Weights of a small transformer language model.
Training: a variant of Muon for these matrices, 399M tokens, 13616 steps.
MLP neurons of a small language model. Each row is named by its layer, matrix (up: input weights; down: output weights) and neuron, and shows model dimensions 16-271. Each number is 128 + 32 x the weight over its row's rms, rounded and kept within 0 to 255. Numbers have three digits each.
After each neuron's rows, "raises" lists the tokens whose logits its output raises most directly, leaving later layers aside; "fires on" lists the tokens most often at its 100 highest values on Wikipedia text that the model never trained on. A number after a token or word is its count.

L3.up681:085191132161168110084197102119109127115100095135153139162096148110121106169135165125147112103135148124073107106148096157124100146126142165210158170109142128145132153124200127138150138110085126118122131189115142158131099130146118178124130111169178188077074121129161110200153145078106136144146157130113099153057150148120093094139154079140089155135135139192086148106127164125090149113149126138107076138195183132100159138125135126095055125110111112100103159111132157164134143166099122148160094107190134098136138215164119067160128152154125138130209099142154205095081166086145113105096102099132121046145140129124147149143127083142163167098172132148062067076154164142107068074110122159103122122118138119120157199152088110146150156133079133114118122136142092066151141132136124
L3.down681:076132080167124141165068187138077105104113118142134111121149071190126101116078140147082145113151133087132082093074167124155140108153180129105134157103127110115085115122136139083107188116110117153088089177089187130190178101167148176160134156181170162164077133140140138107107126111139170129159138136104057162126152161087160149125166084132084092145115203114104144093156093109122148126107143116106114128136149107117127165172137134186090174137126106152094094188061071168084110160132140102169126149106143091141135138070135065185091127122120114127157102151098136138108172176104141122083078122112111127173192084071138205174073160072204156136209115123120160139095115128143095115140135143095169182121157089134060089139079129116182107157111105137115127109110142118197134162136152
raises: "ll", "ğ", "ux", "meter", "gram"
fires on: " No" 21, "ino" 14, " Do" 11, "lo" 7

L9.up1254:170138101128164142128142090137132131159137179151210114121180124175130142102128132125123104179140168092142153160152123115113156238174109084090141098098092070125117158129136158073128060128181151103147164097127158117120157128178179160098131136188136157076107133124143126109123160131112152167118116097171140132177137174116097148092101132170100161090098127160143149175134088140136152090125193145158181116143117145137148162116175087090087159147167185076150178159124148137127129165168115202115201087108066192131090147126114161078113132169168129085102098066143161124143117084170139183177098177134132067124118127059113165151116122201159137158085146093112120090109135146180113127200136120148097076138091168091119141114088171108130148107126132145118181101110229072089144158166076
L9.down1254:178146118137154168198079055112083124100124117163087131143172088193127130185166131106129100133124108168125117131120172084115118111156139117114117087131143122151114093122109104096109072158097106117164145104111117156099142120136168107150125128103139143079159151126147119091159114126161136129085133101116115132099137104167129143166114197128135134129082098111148102144115096137137187125152164093082187155090092132124169128118177138112090212155138173193113147123144082134079100168114143181114169159088146161110107155101222109113116099131113106152120071076103126124111139127164107138143151120104165043123119132057030143112115107198078145136085219119078124082156139166119097213204121146136107110095047159074134151106049156160104133115115096137091120131115151095141139155084100
raises: "After", "While", "According", "Since", "Follow"
fires on: "\n" 68, "'" 16, "\"" 5, " \"" 4

L11.up669:132161138141080125098148109219103124121097134175152081175094149098129197111087127149093152124167103148118091104131126137101154130112118123083126151118121116131124158102068142126142146120128114233167169165061116153154156141135167140104106165072081086130114067043093166126126113119130135116078089117090147119085096092158116066124134119164138165064140099115107107110111177107111129146129178128139083114173110114082082132151041129119129109118125122127164110102115158123175109099166113116118097187138151141091152186114180081100139175111159158163161163164126178131117161081081059145150091152127155142113125097106237120124110170153109087072159099130066108135161139109098129105206140108126136117149099127157107064103154110145145153177133096118132137174123080154074147114125166
L11.down669:131099152184155128189149108182198115121147117112145142167126097079083112121106104178174110121162146108140125136135085146138148072137118141143120142115099115120130116157120166160114135106090148134118154125161139122154113126145114130111122120107185110124141141069141149126102140174103101112138176149173173169083116166113157120094113110079105144086123109115081146171144132090139102147115153101130126178146112146147128135113173104137096101105192123188111133130122130199212144131086148143139070133054098075066149148096151126098089143103120101117104118134139141135165140089127119119187064191143088147192162138134255118124142099163108147139145104132163059077138103123178159176096094185136104179126144137130111144136071122142059074103131139150102087133119181110150116122046120
raises: " it", " itself", " It", " him", " you"
fires on: " of" 39, " to" 10, " for" 6, " with" 5

L9.up8:109135140066165113093157163132147091114183119092110121094162125134202120151176115182137152186163100142154107125087181166112139128113137072126172088147108106152177148107185135140142132157162133123139104095102095121118162031100144134111105159106163118158124124100124094100112190133131171115096089191140065146078129113127137155188164120120047162122179112100147122203082107095104093108145160124152120099156090085145151085090135150124119120133195132064148057100124159105126143142133152115108127139098124134093162180133141115080124094134056141099098080118162146148138129176093090115137088126100194133135081172121072135140135113179170112143092144108134099111161110116110100129137118113156188210178207148088194099081180102166141144114161106105133097168129089082110115131147126
L9.down8:159107132092111052164156085093130133079097091139147169114174087154174107114124105103128087143158121100139138106096102160135111136128116110085155119131154085107128174103092134154094149181182125098128124170172139172134162183104126136061130155186133103173117130056127117143162087157187134109115109162129101102121120114083167197145127037094102144131178096148137170149167072099158176142129125113128139069107088077143104147149097114122107101149087134130190051066115113145143155127131156041116118099145093090162163122104151124138167102147119072110082198155133176155117112199118104122111092046096139163136156100137159115089164184126129161127155196168088087098109152155207138120137120116119168110168230119062156126168120138170137120093099126100124125142133076146130124160103151
raises: "ble", "ped", "bal", "pe", "bol"
fires on: " Em" 18, "io" 12, "im" 8, "em" 7, "am" 6, "ym" 6

L10.up1255:089092134079097106116195096163211117180100154085100168082143106179099127158139144133113135131120104088105159139135193118107106100142117142176093066147139131159132038117167074093090083163123119140155171152128083132102098108063119078166123097145138114155126097110126143082133164095142157150135085126067137155100146123093088086148128145128093192151158133134126157099120120085140104126056121131138187169169138138135168108126116141111155118098155147106102119150119147139107146060187078092103143182164183084125167141200120095188062135087114116139142158160152131132107123132170121069136154196121100149074100144144099077123102194160095049123192126098144145184136122129142153176124150140105113096106099140147120186112126124097068100186092132109132134104116098076115153103162178
L10.down1255:078122125114101088150141169149138123199070048103077152137171120141160137160142125148160094120155139111109092091182098208136085124079076121096175145151124190132170119114155105078154135103121125129122182062073133110144113139071136107153111089099121181124172120105161101047143150066151170102093112142121128123105131166064102116151117100159131153175160093126092145060119177192165167182093143135161127049101053122096100096134108114133119122154087112159077163127180093153160111064157150119152116095089138105092105220165125152129136094118167187129116075174092145104114157142150113094168093158128108141147147153153080152148120194148125136185113165121165116109129109166147141139131178155108115142101106165146152131093125211120112094161122150188141160098144074166164165071133134
raises: " known", " renamed", " called", " referred", " named"
fires on: " be" 17, " also" 15, " are" 7, " later" 6, " then" 6, " is" 5

L11.up324:165130185068119137065113149157154127103161170135129182124094156173148092129136098082060119130133066151196095144134090168168143134207151148156131142166147106096126136161062122098123190119162058139161113101118097094110100185125135064089124115136091122165124110076136075048115140141132118141178114126129178137112062146215139172154135171146082167136180128104099151146064094117072141092108182138106144098120138158163156118188148212169094152079141178117145141123130163097153201154140137167116163159124128140117094135127111100151139092135091082078135068150115194143077145076153146144113055079131126147162132164101122125093146114114141107126107094120137195135193149142108128171118153119133152124094114134157078135087171142189136150106123113130152115134060121135071120112156119
L11.down324:151117115148104161142120133123128149119079159053158116121152130161118146081167145173151107087127090188182102153091113126137149072124101188113099170218139108053137136134090117171160150110117132124120147142165095165115143088085151119107131120117139148148148110103109125130099101192095094071169189106061200161097152152092120091126124164106138091124151103141142118142131125123096163141079141116127090062128159087116179142174138120165089114156112152145098140142120085133118176201180091125174137116093149130114110164085141134096093149188063126127137066155092171165130139040120146112143158130105116121128139089082094104087170182084117210098128070146131111123121138184213122145053179119106201149089170103115132118123106131199076133125101095138196170147162141169083142151118129
raises: "tor", "ist", "ti", "ists", "cho"
fires on: "s" 63, "S" 20, "H" 5

L11.up1267:152192123134157126126076190137116097153195118145113150139153108142121176137183168110136106119130132078101095164112164167063129180104093119148181137129178138118146155117161096123171130082168126134161191089188094144132119146103087097139131107074129129162119070101105130136147150092164188138179106134105104083082162108148117136155140130141123073149119117091115108078133150113163095125122112153161065140129135140103132155135078121164128144155132101154113135176126160132115174066059119113073125161105165159145139103113119117117178188120131202148058129106066132169098116154139119139145163117154125153125098135128116091156137100162145204138088109112121177160130106142202162094169072131151167117120066080117120157190162128127095135177106172139156228102108107170134156093160089
L11.down1267:124109102107120160099070104184073118136121141104179080119119141120106159155162090111124157140197104107119089139113088156118163152100127090118107097164172142128079152099128223103104103154061138106069130161067132170138183112128144156131136136127144105149080161159117128096096059157127155105135098171128135130155128191154128079125155089154179132111191145147144154111199144152128082111075079149147141116132140131103151091132078128079157094089135063060101114098081203134144176105074121107146144128121156087124138130101142175126099161114144100169093138134059135086152098157117106107114137145159134110165135135156163171129153045115162143107169151131118184118146153181151140118087188156064127164129116126211128178153152134122108132061129106086136115120127132135073159177097130
raises: "0", "9", "4", "6", "ional"
fires on: "2" 65, "1" 30

L4.up259:119080123086128153152165153093141142116129137151144173130149110199171146148109087092076126123132128126111122099115127173134049089150091125126184120124145167090127125176139139189117135122155127130148086099156088114080082191144092142134115181095145129130125085117129135056100091100112129143091167129133140109116165125114162108079086202136131092128153177110119185125087133094083132047158145102126181151123076159170104133131166114168104152170123094157161159073138157146191094126138125118051110042120154066147169106157066106076157086126056131157161127169140079138132146146120105121097111047114082158131119128114127126077119162138133100087153120105119165119117144105149124169130108120112068071035126067192123113150111139175129115084141141160127178075117050083128168049103102
L4.down259:127081121123114062112078117097097138109166134144096065188156124114137092099109182208160064194156072138146089156132154169091146067175119130080119092102115138157099146116130099125111153153170163155107168141124127122169150060117138093146152092082178117149171085130044173133140125148142137127207124129168143149109143093150154088099130170108138128119152115131156190092077131113145196077123137177077064097073132154196164114126111129041147066160078130123151113137189132132126145141110058130157175142154153111064140133131160147187099070144163168102081123126128086135138165108080103144134166137098167054150176124128086151105130138135128095099101051121100136090120125121118127135152152138139155112154099116092091121143083163106113170140129088104113101058122118133117120138134141
raises: "ization", "istic", "ious", "ized", "ist"
fires on: "s" 31, "d" 17, "c" 7, "t" 6

L10.up331:119139101134166162142090103100148087063116091111144130125099168141144129171114154122095137125155140176118157048071117120136205173121122144104118139120154145124098144133162107166135096103091142176129153133115035117122164048075153160114126115151125140108078130115137130088087064150161165164095130164090139108157058161111151127165090112159155125136077107104125168151059122152136088113123142138186114103131068109132076088166124120130122070097110128135085094148151077152154153132059150114112136086116151126106110180167124132199106167140180137129084176084073125117084120124180146094084132127194079109072075132114146107112118086142115096090109160106057224182073117192174141083138153113155108085173124095148116138132194141152121119155115172095102120105136141137137130092183127
L10.down331:092085113185138127144047121136065093138123121145144142193091077131145108140111078148171081098129186151131172109140065174194236121082152150069094115122144089131139151106108145141099114132068182149154128172080133115134175127119119145104178091139175160186168117164177194078125137125126137127125113118106177122180096161136146140140114120104142091185146125086106137133202092115116094148174126091107098124104148094151060174173122085140105087123150148091135137123162083122126132091088088129058121097173119119124121141107121144093090126132168123145115122156111146156099129156163139173160162094145095131114125148149122124086126124133177084053120194127144199111107126182154083153081100141147132163155067080167124121173162144138143145148098144100198131150075094201094103113118126
raises: "rd", "9", "8", "0", "6"
fires on: "2" 27, "1" 26, "3" 21, "9" 6, "7" 6, "8" 6

L10.up90:095151103101122133131134140167092088148151127163137114125114096119111151113138066123109112076115142058113158093161093150129109103178119113154143168162116113118110113133164119114130131164098121164141161072132080064133183161162118077126118115138153125114092108110144177140096142133155144133129150150170153076145066136071116062131136117120097159113155110162155099123098115145066155195158141133139109111090135132086158115145098148166156174124159147069095094082116071104144187149066093146147173137141061153160162165120085085167103145063034049134127101163125157132151131173113183062074128125157065124065125181092139116108153128155121127061145071120114123172130207123116130142110143130144119106107171073114176145103167139107118100163121095134154093133140129114095184121105138
L10.down90:052113139141135097113118050141129112112111072172140138116097135126137186164121135143102182065091066145093130080127090101102084090134094167117108159113131081148153124157105128108098158168145112120136099117101151133180088175191124114087115129168069177118109134089137137087101176153182166134167186157109155120203096110100122119176116127118184094077080141112173163141113169124101135110072142197178086142113165153128122152160163239126129109138102179113102115143079174112125108145128114113049202115120136159116125128145088120147100111105105122129178077133048121121093194140063129133158160160111101121151135138137079119168183142100114187141099061155106091209159080167132115135077144124118146147053108109127142149114138186152134134146105131154096133145114156127138135185168131
raises: "ise", "he", "had", "hole", "hin"
fires on: " W" 38, "w" 19, "W" 17, " co" 6

L3.up634:134116093076189127190114059136155126079138158178129125086109093140093171173131136175078058151117110192144138099154116082102109087143107180118179154118087148122137118178123126121143217143100129128154148158145110108157143098109070088160139160107141111134168155086076123098122171140074097057136138137077119078144125162113115135170149163110116122131133156153148161082140175137162161109137115144101130194150064130147116104132155107111130102199104097121100117098116153077090147121160178111123193221115142142092125157080097090151137099125104140122131124175130115088081094067075155126116090101133113136118129105081154070154162129129093124155110054117129107151142178114169047128150098106142162113139133134087104129090137136137122089103099153111139137080130098141060156130114100
L3.down634:161088143125109133137160124106093151097151145133127127115140130135113124099114110083065137081136175111057138111057125171120126085169142142235115107092120049140166082120140132121165132099060107136069123115165102135160202120127145135145174151129087141170118134145087133144111128158087095123123099140212151089178113137109110109179194124125113106194162111166176170120108131115146055155101136115149188183097046129138134150142126127084084111152131111169109122145162097193141189147119110053146093090114104131128143170131170106168065102105082147134107103085125113124136097130186170120146102100156134183144171144113075163106092128078102130104133091129131174142163187167159099114159123138109167155143136176070174119135113198140153134115083111131060131177145057130166123125121099
raises: "ke", "ky", "ever", "ki", "sky"
fires on: "d" 35, "s" 34, "k" 9, "t" 6, "zh" 5

L2.up942:103188129088134130123151120125154077139111093114117094095144106138122129122130094138079184107137077105145150148128137078157158130137111126125174124130122115141161140183127128098060165134171165149150117115133121124130119148145134097152108162140180110125119160095149154117102101179113142103115137171086124151115219193135162141168162086113101165187197126171111154167118178132124101137176059195150131107074095054138097124150062164086078141144116150197116127103064115137165098081114122114162137103173068102126126055106135141168136135135105176099096075087076138115115187152109144158178179160132119086104155105063152128134090121114099079141072153104163124165079127214144104150098140082126103101150142116135102122092149129074128132145154150087133141059091120076053137123145142
L2.down942:119071122128093164182142161129119121126074110155106176158038152116117092121142166089138183110115100118084145034153136178105119051089134130110105169130098104170146118064070184142085134151154102127163125078115090081151097101152187119178096134135083118066111176134148117082155124172115093156113163208127144182160152041109165158128055152109109113132122116084160135115121135105105192141127139106152123172170134140156119140137103122121132153184130121113181122186156032143084133148136146131165113093144101119118161083150090140083090096149136075145152153102146099098097173129125137171120137080134087100183132193119125197146139084128087162070076158180198141181101166137125136128083137150090098169173175156123123149161146135132172148150130093103145073140129150142133129112105087
raises: "th", "the", "enti", "mb", "ose"
fires on: "1" 45, "2" 41, "3" 14

L9.up785:163139201123127170073112056176149116114201113105080163105146123131154113142168150139149103126167129174168099179195147051109100127207147169105122128126139137138173044106113125084118078149175109098126108180149159106093137102110162161153128120176098132157100105122113158143168164123168122142129082160158165109160149081163134103161136116141174113147114169153133195179119119147135120131171117075132081131098107129172149094138149122073167159118146111113142146185118116193159140108092152136158144136115140107103128126164127109090119121142167161116118174136131108106169146118174142120178084172161103104140142142058216127168162098091116101120145184098155151098167148110132159119123120139174127173140073109165174118124157179109119145149175124139120147144089160124123156145158113
L9.down785:125125120128135107091133082221162143094169090130091179103164107117118164091130138147107108138160057126105114123133140111133095142127189111131146107128137116124158126120158095126112112132123096102128115139094146145095094146141140144159100118158169185144145131085120144134150167082158154130120078174108104145068105145116192163088078161132114088153127208201136168214110131138130135153122124110098129114100083130155180087112096117063133115164154085100086107116159103160143141117065141141084103070073148121150088214186129086081136102189202158139100116166166082082172120135198115137120151092174098094184180134036232100086126087176118118150098196124146152110137154126132099171100132124140167086036120121124141177103128140085097107123097074101134114147064117089125155135126130
raises: " They", " However", " That", " These", " After"
fires on: "." 76, ":" 21